Weights of a small transformer language model: 2 heads of 96 (1 for keys and values), MLP 768 GELU.
MLP neurons of a small language model. Each row is named by its layer, matrix (up: input weights) and neuron, and shows model dimensions 0-191. Each number is 500 + 50 x the weight over its row's rms, rounded and kept within 0 to 999. Numbers have three digits each.
Before each neuron's rows, "fires in" lists the words (lower case) most often at its 100 highest values on Wikipedia text that the model never trained on.

fires in: "of", "and"
L3.up755:555516604554435350462474436471424539506481567528399538411440539493544523514494503505432541419468520505478557552530562478499564519470530445432514518540586573607489568541477487382471468420457453541490524471441607419513456528534523480548491493501510517522527568500484493475467507573530447495562448540526548491503466466455428485578450483450429446547527554423470596488491438578583557474576540555532514506563514574514527510579440502470536447451453471495522523464535449467555470463471473582522549575557540540495387547516433488453497467523412457530506471510489569458439517426364591482

fires in: "with", "sustained", "a"
L2.up704:518514467516502477407472525551441448511417556617506422507440599509482497509569578372479441584464493567495414499482449583479472491535541512497559480505467403441510450523444410516529535492444492482537536576515548375474545473449508438469572531489506504467532543456530542530481533419536421587496518562620478506498471492573510525511420518537404524539556439508507460462488507471574433540565442551508511439521536494547586604526540429465549540456514500563569543575431424543526490516559514481448485480606497486472534445511522491483516502413527551518477509524501451479499347530529376428

fires in: "total", "primary", "other", "chief", "sustained", "provided"
L2.up181:634575496475478494417531422481481457525508494607440475467527545526433482520505596489492469429476525552446433456547496552527445423518486538461469496517507600515554570591494439495509438459496485458527591435468524468435493437581612505507526441477495439488506460538453616474392520464496451588487446628542454476439534484566499500493469431531461465459547556528501523565550548562530506504518432544535539533478439535633572611491453485434479550508477526611453498554491454513496547470517439470441497494565550540530464388539470412483531556505504481576452430580512464499489450465451410481

fires in: "of", "two", "few", "three", "for", "four"
L2.up173:459522433581578496494434464511464520433420499583415609420370544518547491449453456503528548454522589412454454502523588556556533568477516398518465464603573570501518439501497473474464556505522462486496525552436509468534528468504499558518540548499504437581457585535442523566455508385517536489512545451502392534442493456443517508550563506525502506520566448441466504545530489528459486505590356517483483485511471511480495516497482452489479500559459480599515423602590466479421540456491490527480603500600512485487554426530522472499623534519469522547580452422480592449455543473469482506

fires in: "also", "of", "career", "awards", "nominations", "have"
L6.up254:540498564511576366537484457565562437505488536527504484462457471436505519539543545527478426417482454510451471523549507537577524402536413417459536481618602556555644524434518497499478517434429448541401517513484491426525509384518512581587509480543447509539548457449429490512491537462471409531487544508552446535497479487454364469602430401525504447525543515471474476454549453525479605479514447545436556478522461498498497540510529658480469464428474515497500508505501509569568547498510593491523484492561454534601450526570531450555502507474456496513502472485532589495453466557448468529

fires in: "well", "on"
L5.up746:493484515471390510548512458489443531468531467498507561518453538468488431530436472496450475458487557510490445445464456652544493339537488505591582500473459515438531490427500523588477449432494356472503474456480480496533526583558541485470434459523518466567456495485509513496462546456458487512526482463499501464490449443551452412496433482505491511581494581541495481495467509510536601529472444398468492542528404471507474475538513453458428509488542542462448444487425507631490504525477528523425552491501506444473534478487426378519509471517479658320538518548521546548474484465365449485

fires in: "have", "has", "also", "had"
L10.up170:486506555539521359470472554471484419486472519514500481418469422466635548522482514487446492421531533531497483488512570496547469419556480505517575533561521524607454507476483448494485528461446497481504509562576522471588534482537412562558526521572553462514532442480434491536483448522500458506508495532557349454533498305511443497454403453556401526500569571468446534406554451481474601487567430481451604507581506489482574504568549489456523519438483448455437411461507548521446436401562511445468479543508529530572512470526525485538496541445534507515486457431488531516545443510496515579

fires in: "by", "c", "in"
L12.up469:468526473510473435523505428584404518490398492597509563590519570519513550560488443396401547523481548567527500408483477484477516487521435494490527504509505575474443486441530447527442484526529519515514585504494483420532413463454569497497529511525515495481480598504422616461468484531570538319508504483536468535408492509516597504525572419497529477471497542496527534546576493524519540409536453451487517396466537530497463553494437511400565506519454490461483479512444557528464495415502528494555572506575488474555527458511455558354475450548472528498516523437526407506450451556399458380

fires in: "of", "in", "south", "west", "north", "northridge"
L7.up357:546456487444497553599490474440467459392421513483480518497499558499469551428474590454470512454505521510438529475548467515559418533509548453507524553525502438487590487550535439457496431475498463444565519559449503463501519528567621464487472518564388523502436435470513532419437440559537417426513476629520498537485511536488537545449515440445548558496571554549478435555463578577540440486568440514532531513500451562545542518501491476501612495541425586477482541583487493454483484503586470440538566491520449554477339549518444423494492447481547484529568464603583479427472493413489405470

fires in: "and", "the", "an", "former"
L9.up195:568466563518443495540516486440579590503461485509457590471433535503482478463615514493409484413558565570439485477446476453576538464494476409556532468565524456490500484432481522543481436413510454573590585451433512460529476483465486552587477560505435500503513548533462516486511469533505475436481515447575539458517504528550501587523503457403452382481456523456415561531495507572521489555520383630464552405518496542501511524496522543441518548453420533480479513494470457616597607454513509506577535512547464466493450524564498441585463450410500418574494534491541480538462466560402530537

fires in: "at", "of", "by", "before", "after", "in"
L12.up421:573433524525516434648533481621548518425462477513533515501478487467451532498443503468497519509485476491486420467478485472540492436710559505460480519550484422438523500600529401527529572527518495370470547592534508484404524478523518513469511469441460445432475487501511536476404461563427424520464468549518468486528475499573551461536434504443495516546547570476496531576495498571506462515561544511526511461529414491495512595582426424456499422482535461475520421518508527576434442516568520440506491534593526429500476471439525479527499467453480544593483369421563520502562453545500432496

fires in: "first", "of", "to", "götaland", "following", "only"
L3.up611:426514517465516481441545498508526488488384483569436473491454427508454554447399435483455389542444506428430407541527502434453534521549453569509594423538538486522448481510435493528422588488468501459433510536449509432560497453494519537461505404569526435533500491540511514535487470457457543535535471526503427502551428548491543459608478519536465396522570486419547516476546520523428558583454479541523668544549517580452541451520545486534516514528480504515541452503548478475362528480628529505448459560535499573539489522555537419567544446590482535481544476483554599487463493404508537476

fires in: "other", "several", "following", "some", "during", "many"
L7.up486:467501549504566471553498393524582518460424512547539633426497540509465468531494541384499538503557446530427437420558481590567462432547447451432524523491542481480558451451398451570492499469555431491546547463514441527552557476521533621561506492471485551492494495543391573532463518515547494469478518475492446464463506468471577516543493428471498508497482481500451518465512569605528429446554442522532562463457509524435557540449447563419539637437441437481523508543444485587506434531474501449506537507585459486518496502662465381429538459501526514573581496563485527549460521522461519509

fires in: "of", "at"
L3.up391:527486533504480506501508511421548429619500405499510684452519485457479503508497517480497492467500495534418484452600431536559635535438492561484568472495452481529552503468487489492506509529457612529480496549507468534477487529575389499534457484458577432510498535466613517492461492508461450497469515519463460548513676491439500497478487522434527415541563434510449499575530470483498424521402510495454507469564472547492566348484523566507555500469512563442451553518524470469533490426500553541531347424519443444441526399450539451467458542487492531410529434469511488466483448525546502469

fires in: "after", "during", "following", "before", "until"
L6.up37:471532526460561499509508428563470447446441464436539555482394530493475517549454531535446489499449514504461416518505497449507508489615486488488518452558467524485558496508508473460540582492541451486579556541575537498534468556537508606444494521481474591460460527471499581548437554510625479522490476536542433492467504479457451479401560398474499401549480503481509487474507490522445455506541411568464498473492508529441537564462535591382568597442459544502517507563422547561417418538526511463567519490633592475500420505514502413446558378423465445596590393544531482486449532518484491522

fires in: "to", "in", "atom"
L2.up475:509459457526499474535458497441436494433467451554452515439498466534402525499449598414444557420427593550500564435525544476509596469568421502567424462567555477526531481531483432555437498449472479475527511582447526462510433517535485455545539503528490573529463557463475565582442492473514523483521482565577510504445457479440517466487559631438556487528559600567442509500457505468475517508475527473549591410487407611516467546498480482459576483458578484480566455441477536602570631501467466449504498517570559447421438468538475541430479591476493453558460477506569424517424469487428543520

fires in: "a", "the", "amyntas", "achille"
L6.up89:485457550503608466564442434439486533523461524509544530488471566472563502524473448477417506488512522506463456419547493472454427483549465474483514471550461567508565458478475508573426451517526436527493550596562625466572556447493598592548474570512414513523598529508461463464484443475555424386528581505548467453459476373443541554519483449473513491492468517424393495389471472558456471510533456547499621386423517608528563501538606559476537463500560561437482518533427497460512430462525472445539502484498513489535534480541595498477497402495513530527542519491491491453454431432455470439

fires in: "to", "of", "by", "on"
L6.up383:420456491426509420500484424523558550522445565590440519520431527515505495525496486421434515534495534538420440476576464438536476531521508519561552485487571529576503476406444410540485509448581482420465536520459571470583504469521518579483520496502462527573551534540454559574432506396545518443601449449509481537432484456485494490609517473489511519530463494530443583448541532648477452432551505514563562453434502557499473488519535583401551511436480527473546409460495452420487487491542518487552485550573453405495521452551544461413544465513512432495555476579603497559467490426400588473

fires in: "new", "in", "of", "at", "northern"
L6.up204:513488470558520588540550454516528555476483450518544562552457463525422493466464485420431461499579495588574431481501556439525383504471501557483608422484536505539518480509516417405429506524497486564591591593379440491581477489506604520529426532566461558516503492498514489529436457543522441500467476473526456496432513490487482607484468426459600485490456510551457504427424579525441429468495419560448547522506552514531504544508523486428588500499549584460516532508433534468474550492442538435560493516560555441502328507466546530550506477530471471522548487577519541464480486497485384408

fires in: "and", "of", "also", "this", "narragansett", "was"
L9.up517:533486603526594383483432496492475568500340562551450501482366480544518475519505507461500520473540484563494478518530490459570576571473479433510511477580552558513476467477502414536518483420525450539492533488536488452539556499473452473530502457429540437527492560570472490551493508428487486473537508444453460477470427484447525502620483520496480519542471446517518612519558474553461524518472439526617680492505484471554502513517401463551498591450523550506501494481525391498505545386482473532582522554505486504505488472542530424549525519545538581525517525441526656562475425390481478491

fires in: "the", "lone"
L6.up38:504454492555483560496499428536510531559453538445593549518399490492468490539397559362491539536534543527521402485548521556477531497504483445547516460494515560536487457436435438505399383454475404533452645540498559430495575485497545480475461591549434534543599476530431442514556444493493548434494547483495467554468491530495485511466515478506579509498506506541492503504462533520417532433530429575481577435372521615454590552526562487478528523594472481420457512478459554413535490449498501488518489480527512379451525494596522518515538407536450436506493532535523570485441481526444498407

fires in: "of"
L6.up665:423545442554462457522469476494503458404409524550398548539506551498524529459393476454489634443565560432562427426548554497544491506446492411488585596415483459490552458569490418553461503458473446521464538556464486481495497456536466493480537544627518521538449477510490529469404542443530507492516532576429448458467494542501561535483477476493485551576497521465532563510517445638529526532538471466504511487540502544478600530504494501441511587507514471538593509461485455512546561481592460500444569496464420479565480406566524493509497521525394606558554473467582535490375481518413480430

fires in: "be", "as", "the", "of"
L6.up34:424514538573573391646457468457498546547490463475493535311417387507486497440486524521511476527468540566575464485394444491500538485524468465508577487422433476447512552454489516522464536489545488469480542550528467465573467541515528559455477505481487554511510467472527604489443529520535531477509504505482488447400536489605506596575380539479553467455495547502500541485462473600425476541576582519451601494520514497456560509525468538518507535519507530613409435526444539538444453444489491576550525515496482529458477495613475390448519524487468555556497518559475522602465464560453448530

fires in: "of", "for", "on", "prévost"
L5.up529:493475504395522507559454488477474413428501575500448611473503474479442545446480480502473493442514532482501442529500401522516485531473506490514501471475406494346449509468474462398400479411507356454484507366474461475528462507479560462467451455398519459383558513543442530517506544481490495456409578465509409438503481386593455466448445471521472480500479558515444492496522460462464452509560515387545558560491435472467481630523508477409491481518495482465472449461533454521557456481467576467526515463477501526519567500504529463579518494401510476372502501474517612558504496462455434498

fires in: "an", "medal", "qualifying"
L10.up655:460542497498562448466492574543553455520518461608417486491456419468546540508508564426444501380546472483489513528503599507544492479543386509480480473536411498459584545463457543416542436428444421521572665496487573498520506422470524545533460525448544452455546561523503589500416561484514502535500447507527493401524511542496532408529525451464464493447495464493485508497478513497498512552446390584503462503465491529513503605470491500437441541495467533563549495456418405628549515434479500544490444507478500456482571473463469422555615544465476446582538539469550522533458532441383573508

fires in: "as", "retaliation"
L10.up311:437481563552574388507476486504502518451394531515535454473486466519565541509420536434501485460492495491569483538570485524548409457578469449425486539532420519485434526503507447510398513556501480522521540635515543467463568452501508570442455638458562519496438498533400593449496461577483460425509420526502441462531551486563505493474424580458506406603497503537429522399502586524463470543452485518536461487506521482568487547586530486426518505467531529459488500449369490483469430535551530359523535513411523502575540430498520517448565489520428603468467509521494504547458443517476449452

fires in: "with", "as", "to"
L2.up128:556574524429510552427453429459508524526343504566429542498454394521539520469463543493484582564519495436528393488507531521436491497509558391451485578463508520496408433602495532519511525457454518451371503605525534429538544542474541507458568494626489462544508534502487500469478422498463478456511526522581426472474517477525469535561474593387467514528491500487466535422489517477474524508548514450461500452529499520521550479631481448446585524448495535466551460601504466482516541457501556448559473514505465482568559462626500541488490550413480644523473451521472472512464408524465451453

fires in: "of", "century"
L7.up229:520527501516467524519442538539591474512510545446487503534420505506515508398434513488536560403504462615469379533576542446456423667449464480460536417454544562554442449458423461438517565431510494460480530542507507419501508528567515564444504508490505563517500577516505589535451449513575505485502471503492463513522474510537478524552541455583472617582483497471584506512493561631528409490518525487490562576538488622467563564556498492441468508581507532446497456464535456450560495516458455461449545551553535496588496421483557386526544420541487518505420419460518486434442441467487521511

fires in: "in", "acquisition"
L7.up418:544483586493612499490556514488457518442503591536517620478462452514562525498497558348434498534516453555452513475535426510484494486498499525496437518427549546494517453513514483471505528476469439504439560573507580495475486581564483512501602606509500508542513477543431524595471496463562512510463495559494455604360537451590418453453537524433485541545552455527387487484515532448488534489521485419481527388387428466526543489479491520433517433489480478456523487519402496523449503472483525352478622574486514517528531509552526577450525503466477544537496394499586523525385509467480468467

fires in: "an", "objects", "obligation", "obligor"
L9.up148:499516534547585465558466566504519485515520475539436547497460577479530528527487539433448542499486539617485453435588459498566382447576548497470469500523491459456555498511521529491424447521513461489520580484467583459426482537469590484525516512487443475509489537464543580454397506530554425511461522553572499499524547505522545525531509447566568471556479529515494480441457465525464512477559447560521488403332524475536528564510577475451543537458475645523533450503565411496522451490543449376568543466464533452409479424507396469446547496447451531547547503587589568577400489480415493452

fires in: "to", "by", "on", "acquisition"
L2.up464:476477509511545497406457469611459479450468513490525544507501544533536487494388479458468515559581476545547426497493468586497540539549441479483443535478436509497542474515502412481471578530563515490443552569564530454533504520483563625469591509447544533522564529516469611492426522509513481535508443555559504520415528459528499479451506439429464500650487469546443520410480574490340476525569457490518464507437476542441535560598486563447555451462457494479459521499488499494380427439532523395461588534479504520474575481507535396450586460497401480525564462547582464547470471480499543424

fires in: "an", "anesthesia"
L12.up5:451502603484437483458395509547411510589507494519553581607431489508604513578602528433430533473556565514509499496418576463561463418476542502539483508500467457512474489509436477429496492488470475524538542439509565435525411461516435427465486538534434559481465553491565546518498494540469566490450447462568450409532611511530595457559453425449516539509515527442533477414552487563444560521529507445492485385478523536548556484491546483410517604420487541468539418454443435586589551456479470500472491503552526465516510551466536588455507508439435515505516536486531528442385475541426559524

fires in: "as", "during", "by", "before", "history"
L2.up317:459442550508502528484568436492546502429497464516495535491475535535404499522478546495495457473352495555470471506600513450427467554581478511477462545564477515496502448480519456426393511485518479400529609506505501508504458468592499552422534514428523550463462481562510564456382486507480475557542503625553463480538419512429517521516511518487491413614455535572482515494446504509507432509494482532511499492349480483409483551511400511456504488575500560447456540556543540595512538535474428461455533529550517564498474534444433442397567478531478577568491373513559594578490475580472499435

fires in: "these", "they", "this", "them", "of", "such"
L3.up707:514540514559550440545340503484451530470518467569459540461429508562479458493503552507495536507448598468503509450490539524494522539509435421458574453534493590490563521465481445461477602505526452491533588545501514451528504510517550539565492564457354497467478513503524524487417551500545347574499519576597414469438462488484517588491381505502580496521639479586489450485447535495557516553433470596517580421458435529556521519599463479518478557552530486552420520468444465545444495454502539408496510570447446477469460463569480483531541532542536465566494448490472549454435483558455451515

fires in: "and", "it", "to", "be", "a", "of"
L6.up618:493422605561535516576554460505471577576413540494570526497517438463556503425470525499439527599567472489473493470416484418460527502528500382456487501525453579495503481536507421495471582509508530517434586597523464492538543540557549549537476494509482454501519517545578494591513522485466486483529520466566407558435516492571466479514528500429482477525519592412420561486432455653546440466514483497387628468491530453416534489536467603406435431475497408462446508588398581545498459430471499546538464520484483496508528571527477467508471538460480490543445459428510482481451525528474430457

fires in: "of", "the", "when"
L13.up355:557553487525558481550411508542476440488455429390468476463531507524518491482459502504470564510499613555514486506534514500466508553591553417587520479538505484533512465537548460476464503500473488408481557556544516544449570513555453587482506449476509462419490566612534589514433512518498455474435561497485443402477481452559468518522371427517498565583554504437557528485437563558521522502546470428511593555408458555451623604529499460468452438533503453436458509445476504534556462431539524447371479561399456478517530429518490521506574520455525431587514529434522502472500376555530525452

fires in: "of", "as", "and", "by", "the"
L2.up160:492484473509450527525524534553583501496477456509539479486374496490475515483474494471549502522420504453429418479546437534505543492546437445604559511500480485461522541484437411528498540490497434500595517525442461513557490491525471551544482551428469562523479400495517626522475482617504377477495477510507543443557520603580531534577465466452500449539441520566466596533501456543477445560567473615523560366499530508387517500475468502487548554513572434483464551489466576487539529394544549495559473555458480434509444518603463434499461416540405483528432498477549549607464522467428433454

fires in: "in", "at", "of", "by", "north", "above"
L13.up371:518520479507597433559515483552515477461400493498409499497524559478530503445471415493451530494542502485472482447491443513504523570552460536468486532514496534445535465510568409499407558511496542387457546490489496416530501503528535474530535475487436549498499545478479543464405471555455469542490420554535539443460529446568474469545449390495601533550550505499493514468388588520408506494453522480559480466481427597520462533536457472462581452458470485466444505448488601559424496506585592353524579538500554525565588515541431509518518486471602560586602385477520485439541477568465559405

fires in: "by", "founded", "joined", "produced", "of", "created"
L7.up236:604530447471610459481506455546561446447487522538452460495485516519507540441440597470465573432454479455438472396476458539477481443476442531519570521500505517598533445498533387522497481513535531452522538530508458475524467440482548528466444533540522470515529474517376519504449581535475515477528538521536441475488617501531518431589484508463482456561503561476508551424448482626483437433597485537493483463607506511439535629499462463369497467516461420490471427567429531514547569479561568488474534544572544426465499409542451457437589504494468558551478474532509471542494339505463489467

fires in: "in", "to", "along", "across", "northern", "within"
L5.up43:529599534477475522528492417424505454409423494510458581481405484507482500475441520420442523401502569450454529524437483397508470470518454493417508473578594448506502531523542486455491544435488498492549549576463491508436497611540530517594462588568506548514499521445488557599432487550569563434502479529577415529495463495476523481526534526517612369466505469521404501481509425537480552549443433543496566561465512508566583506501567506482519496480505500488540449444445478491543479486507550445566521514526608512509405519489502537556541440453545471591562445586556528460411508527451386413

fires in: "in", "de", "of", "la"
L14.up570:475462437467548458583460447555540557452456486491522565475420527559494451588450560408414555515542502565511511451546583521411457505451426535464524461443415440475538545559550476573449447528521413556533484588469480516517503450493458524593485571495491551490591521463538510417388459518475454494522459532529490489432492497561530462518439488560486530531535490519476581438535546583528485500475453513592581487528488616483527534476566471366558472480500449425485564491462452579540502404557533419507554466519499485507499539455521458496601423608517530568485509530532528420472388493488425409

fires in: "its", "s", "their", "the"
L12.up30:543446504519578503547500452480489597500455473459497522494454523497484494532528487478419460469470530451560457343476471509482555490533476541628607471546521465486476440536492431446491428524454356587526534538492517462533534426482449563518428570627539506519490499512394488537446462572539433476560536495557389424468512472458466528431515469499488516508504488428453506467472513512444534520521510546462577399493503617495625528522600514509436555543550495494534491452435507617497474493560537499548555571517578490515495543537570563531562389484465499539481541404512507485416468502435565547

fires in: "of", "khan", "in", "between", "singh", "to"
L10.up562:564570417463504503621417521470435484581377507497542523502429556567496505547535554430532497499475593498492396461440569435482501502466487485590505456558539494536505391451506316495540500463591501479517478495500532495585497496508600478513493540435505439529477491444464416453492458508494494435476546482541461510463585506449498456649416428480515450516465492583541515512429503544537509511482531548447591557489505651551465469518520572489493486521548455512438563479479436451458426413574451536554494524499411498553478492548563470483499522562496509454451516468513511500432523546476505401

fires in: "as", "make", "making", "to", "sets"
L5.up670:548554537449487530342519473439424503529391476565495534494490468544601512545439507380500566491467545419544557521444515487411483511537466493551548503491473453456420525567479547449453542519425481495485572570560531476566431480530514519425560552570506504532541484569407452577432532472468603570471581484568448458432444438467434512498564527451477545569520509495421521436554414491460548470582517473432513446554525545520527502572526533467518565460502482596472604430437488542460505445627541475477453590578493548537507469546447512435593490437506522505518454464482474461497464474482532474

fires in: "and", "other"
L2.up492:507440505443510483451473498494514521528374542561550508463385508503454467523423425512477576551520574567484450473487473570472521582523451486386509444550534560471540526572397494500457583548542481473510572551473538496475433605457459434566489558480460477496459555589422452565502541524409486409518457488502525474455480550532479625555427580405495518581476439432442565583473466520580490445535449548453513466471439563525501504549540525450495475497517480561453564508430452539442619468510563552541548516520514494515510528588515476488625432428490525566468519478502604493453476532438496474

fires in: "but", "at", "participate", "over", "though", "caesar"
L6.up300:472524501500478412486517499554531500460455469467530522554504524477500299481494521466548531579529504520445552505481523485514452541422532487551524542495491478447405522420489530528489379472526435574474492510459514525600423512594537502477402513518524566556458473461513429490507591511393458534584504556595552525522542527502505446419542511533557511515550642459494510462537544531496501487404478461515500516521408483500525590570424466465485486503459498516518433457528548504478452500505485544492547563446599540598459494533442473521650419465563651467582540476536507438533439506454465528

fires in: "and", "or", "then", "also", "than"
L9.up565:551413501455578541458431482543493437509438511568513484582473546517550484433520487511400592498460553552487474499455571527488472557512520494459600499485512531505476528484457445469449523502508506451521521486460557472596508536498479506499412484506580491526522520532455401514466582613481433446612548518419428507479534532457424552514420476452432497521465448471524579521484517544505566487423368589542568535440480515499584529661477474525511540510498474477415508514461481433502583428513508506555510454552552553519501517513393555596541502546353533513462511453494595443472404439528444494

fires in: "s", "to", "of", "in", "from"
L6.up363:412486510477555458518402442547534504540428483492444547477415500528521494562453515437423482513619538513440477460494466501466532553533524559551508436521466572515505477490546450527472486479550479576559536527484554418526516427471568475536474502560494507551578561518475533510503433432547468422500473480555386434415476469536537513499462431472557460493477516541470564475526516452396519530549496500590647425512370642516584510557568503475563569388547478504534476532461459560494553342596544441582496547564444437516518429484534551477490461482521456509507512495541433489438494503488469466

fires in: "at", "from", "and", "in", "the", "as"
L2.up711:534559425473563580444458355488452417444482424563433464520473430544448496512514449465461500482458521470470496476535450578460567466463539480510596517562525501497668482563504502538493531497547485470590537569514500483454526497450464524563477538523478477507555507561455519552427475522563477417525480415551413471475470489566536557485409552459490523599455490494470539542506435506510423550529435551553514490534520495509520543592454477463503466528522514463492484628452407540498531443466368511524496505525516556501458552508536530515666466529571476587587430509487540462498372438482431506

fires in: "an"
L9.up9:524477551556524453516505554537445564462494517615465569506498455507512495510503562461432468474508587594531528486595452535572490472531406530514511498539535490525480513417439497626404513439443391508556592527420561477520483489481495480564465537404484543502537528496473568563471554542519469463457460495490486538494499473398539491519489527523453507509558493535471501556475438534437508536497441525564457430429422473554458593486538512415465536506415584569541463487478403661527463433462455436557533458539463408462538417519432518497609514444404462559557529467561482581464561485454548528

fires in: "a", "with", "had", "each", "the", "its"
L3.up478:533536477521506451530450474562491503509514580569468483434475501467495483495430594516519532451508613562513470522480467508468449543555478541495496464602489558438498467522400421587447495491462476491536558637552526479497508569509515615540409545468416517485592547497462503513396437492556431495484537540471395438486500471504548521503321484518495491568476483468517551478509521538583453520527416542459535496459387579534604624571512488397444588490538506562472522486448584547429542533483549468437504564586528489490454506495507566489512484446482473580508498500485527458458381518482485485

fires in: "and", "or", "font"
L9.up193:496500553497517505466502517487505507495415443499432536529487487532499490429506413483463572436515591499458459463517503465529506500435474458530495487462545490486553456600495559553495524489445495483597543599427542512540496613469476484606424532516498444510494614538504564511466516519431384547524546463538448438412508497564487586584467492495473393544475432424538596494508425530547408489459434610429476535497368516498549572502529545400502478497444495528489496518449519581511608492540437433558552488526568492547492472622444553550515568431425489513479461492500558468407472486400469495

fires in: "of", "both", "are", "those", "all"
L5.up646:467600468508405543470492444510515568478503522456434500522422499509477506474426506427446634488553545510432461524520515460547474533481528515485589496561517396563554535497453373605502564428472491424480553515514517380569439471512469527529539609565543548554518418518476501557416453492501421470489493462488468443402441500524420564494452568495555579484524515513538576536447479586533477428509373494529591456468511494538552507490504499429536517530506524575513442452499462474489428529546501453505506524586422466529580477518507485496510492551400498544466520497491596594501467593389445474

fires in: "of", "with", "from", "on"
L7.up207:436503456446576520482473474573530487497452485493460543500415499440460525510451583465498518505519413512493489405499571544617533407475450497517543522405541500472594432528520471541487532506511465567483527543469476450550502432466438501425490539633570491519601584426493532471443514402589499476556464505518433472408515434516487494552482454587514519614480522479486485510543517480453541581571534467510562457482400504434598499533519547486575523438472491507510393569471478504598466451541511470539612559456502471483576476516450410416505510545472531600525465559564571440438475559453440459

fires in: "in", "intellectuals"
L10.up467:396519611496439412561445571586483518427505467476490505555469525527528502529462500525369524488478491526438502534546507486462465463654491488454517513649475505420564453416496469477395581513519507520512525555517571522451472424488493482543535514468563546485487582469527563512495535413517478438492524515444522476444494468507566381459490368452597523565486461443523584488491485496442498558516410487517480394494506558522509494513579550418569449495551511444547492474522445540492422454533562438551560524557516505583450506503495536458482457518486512539563460517579519506428506563451565373

fires in: "of", "in", "a"
L3.up294:507553540536542400592490432488398449557429469606485550455408561510522474529418441502427596482534579428424491437532454525509534563506416486500497533528619566497560547495528412570490523569469491457476548512517564445555486449520575543474500583524512503465559445536386546470425475570521447435486455487455469469465469411474542474541462500513561436469509475455472553471497495658491450501562517471557555468439401463522524547556400603443506475495443513499452476512525577539440498507541503466475517475521398480568522546577544496471548503539437532535545484534479506485429532577438538443

fires in: "not", "to", "on"
L5.up742:543477538490360456537537435557529561410548464427481523513463510463508435471486492499474540547456478508497538389436367521499409712391476500549550470476407518408429494510481546533547428463516434467510496557483461500588476522579516488449542415470530474478492523476517484551468596375394378472507483457522463501529476645410520476458510447477506520475517564469461485494492447570565522540438475500455521528544353535491498492527491514477577502431459527485498450509460488473550476548491503501431559433471504473467509481502467432525536534468494557430509545463528518513484457456498473475

fires in: "of", "in", "on", "to"
L6.up548:573543546537515473556527509480517598424440476518485551448421449503449550479577519456474515505461519533441566462477466398457503435583582514500563451525553562549512495421521482463387526497539493511507533566497513413519480557558500491587497520560407584491502561495488586531474514464550485434508475516564446518504529472488435470472489398424550535548570558555444511409513533515494467477563395591433539506543561571493513458529561497414561450471450511437586509489521537511504452488531478485619479569575490499391386483469489483501490399476554409555519401557560508492469489531383504419

fires in: "and", "the", "or", "of", "most"
L6.up440:526563528485496482440482474494510553493469518565496533509413457527517535474456482462423520462508598489433469511554540604620497477434426488457522442566529591441490570505488529509463557442552476503592527569499493510587499465497494485500522556534574482513531580514452419525524421519421521540519499500522458511481473451371502567530453518438455490568532480443455536509561439524453526629467503575489505391438528506450524490485511489469510531509492479465444452518508400464408458390471425495536613520539501522518470528551385485604553544537428484542621496477535622530419421406418521478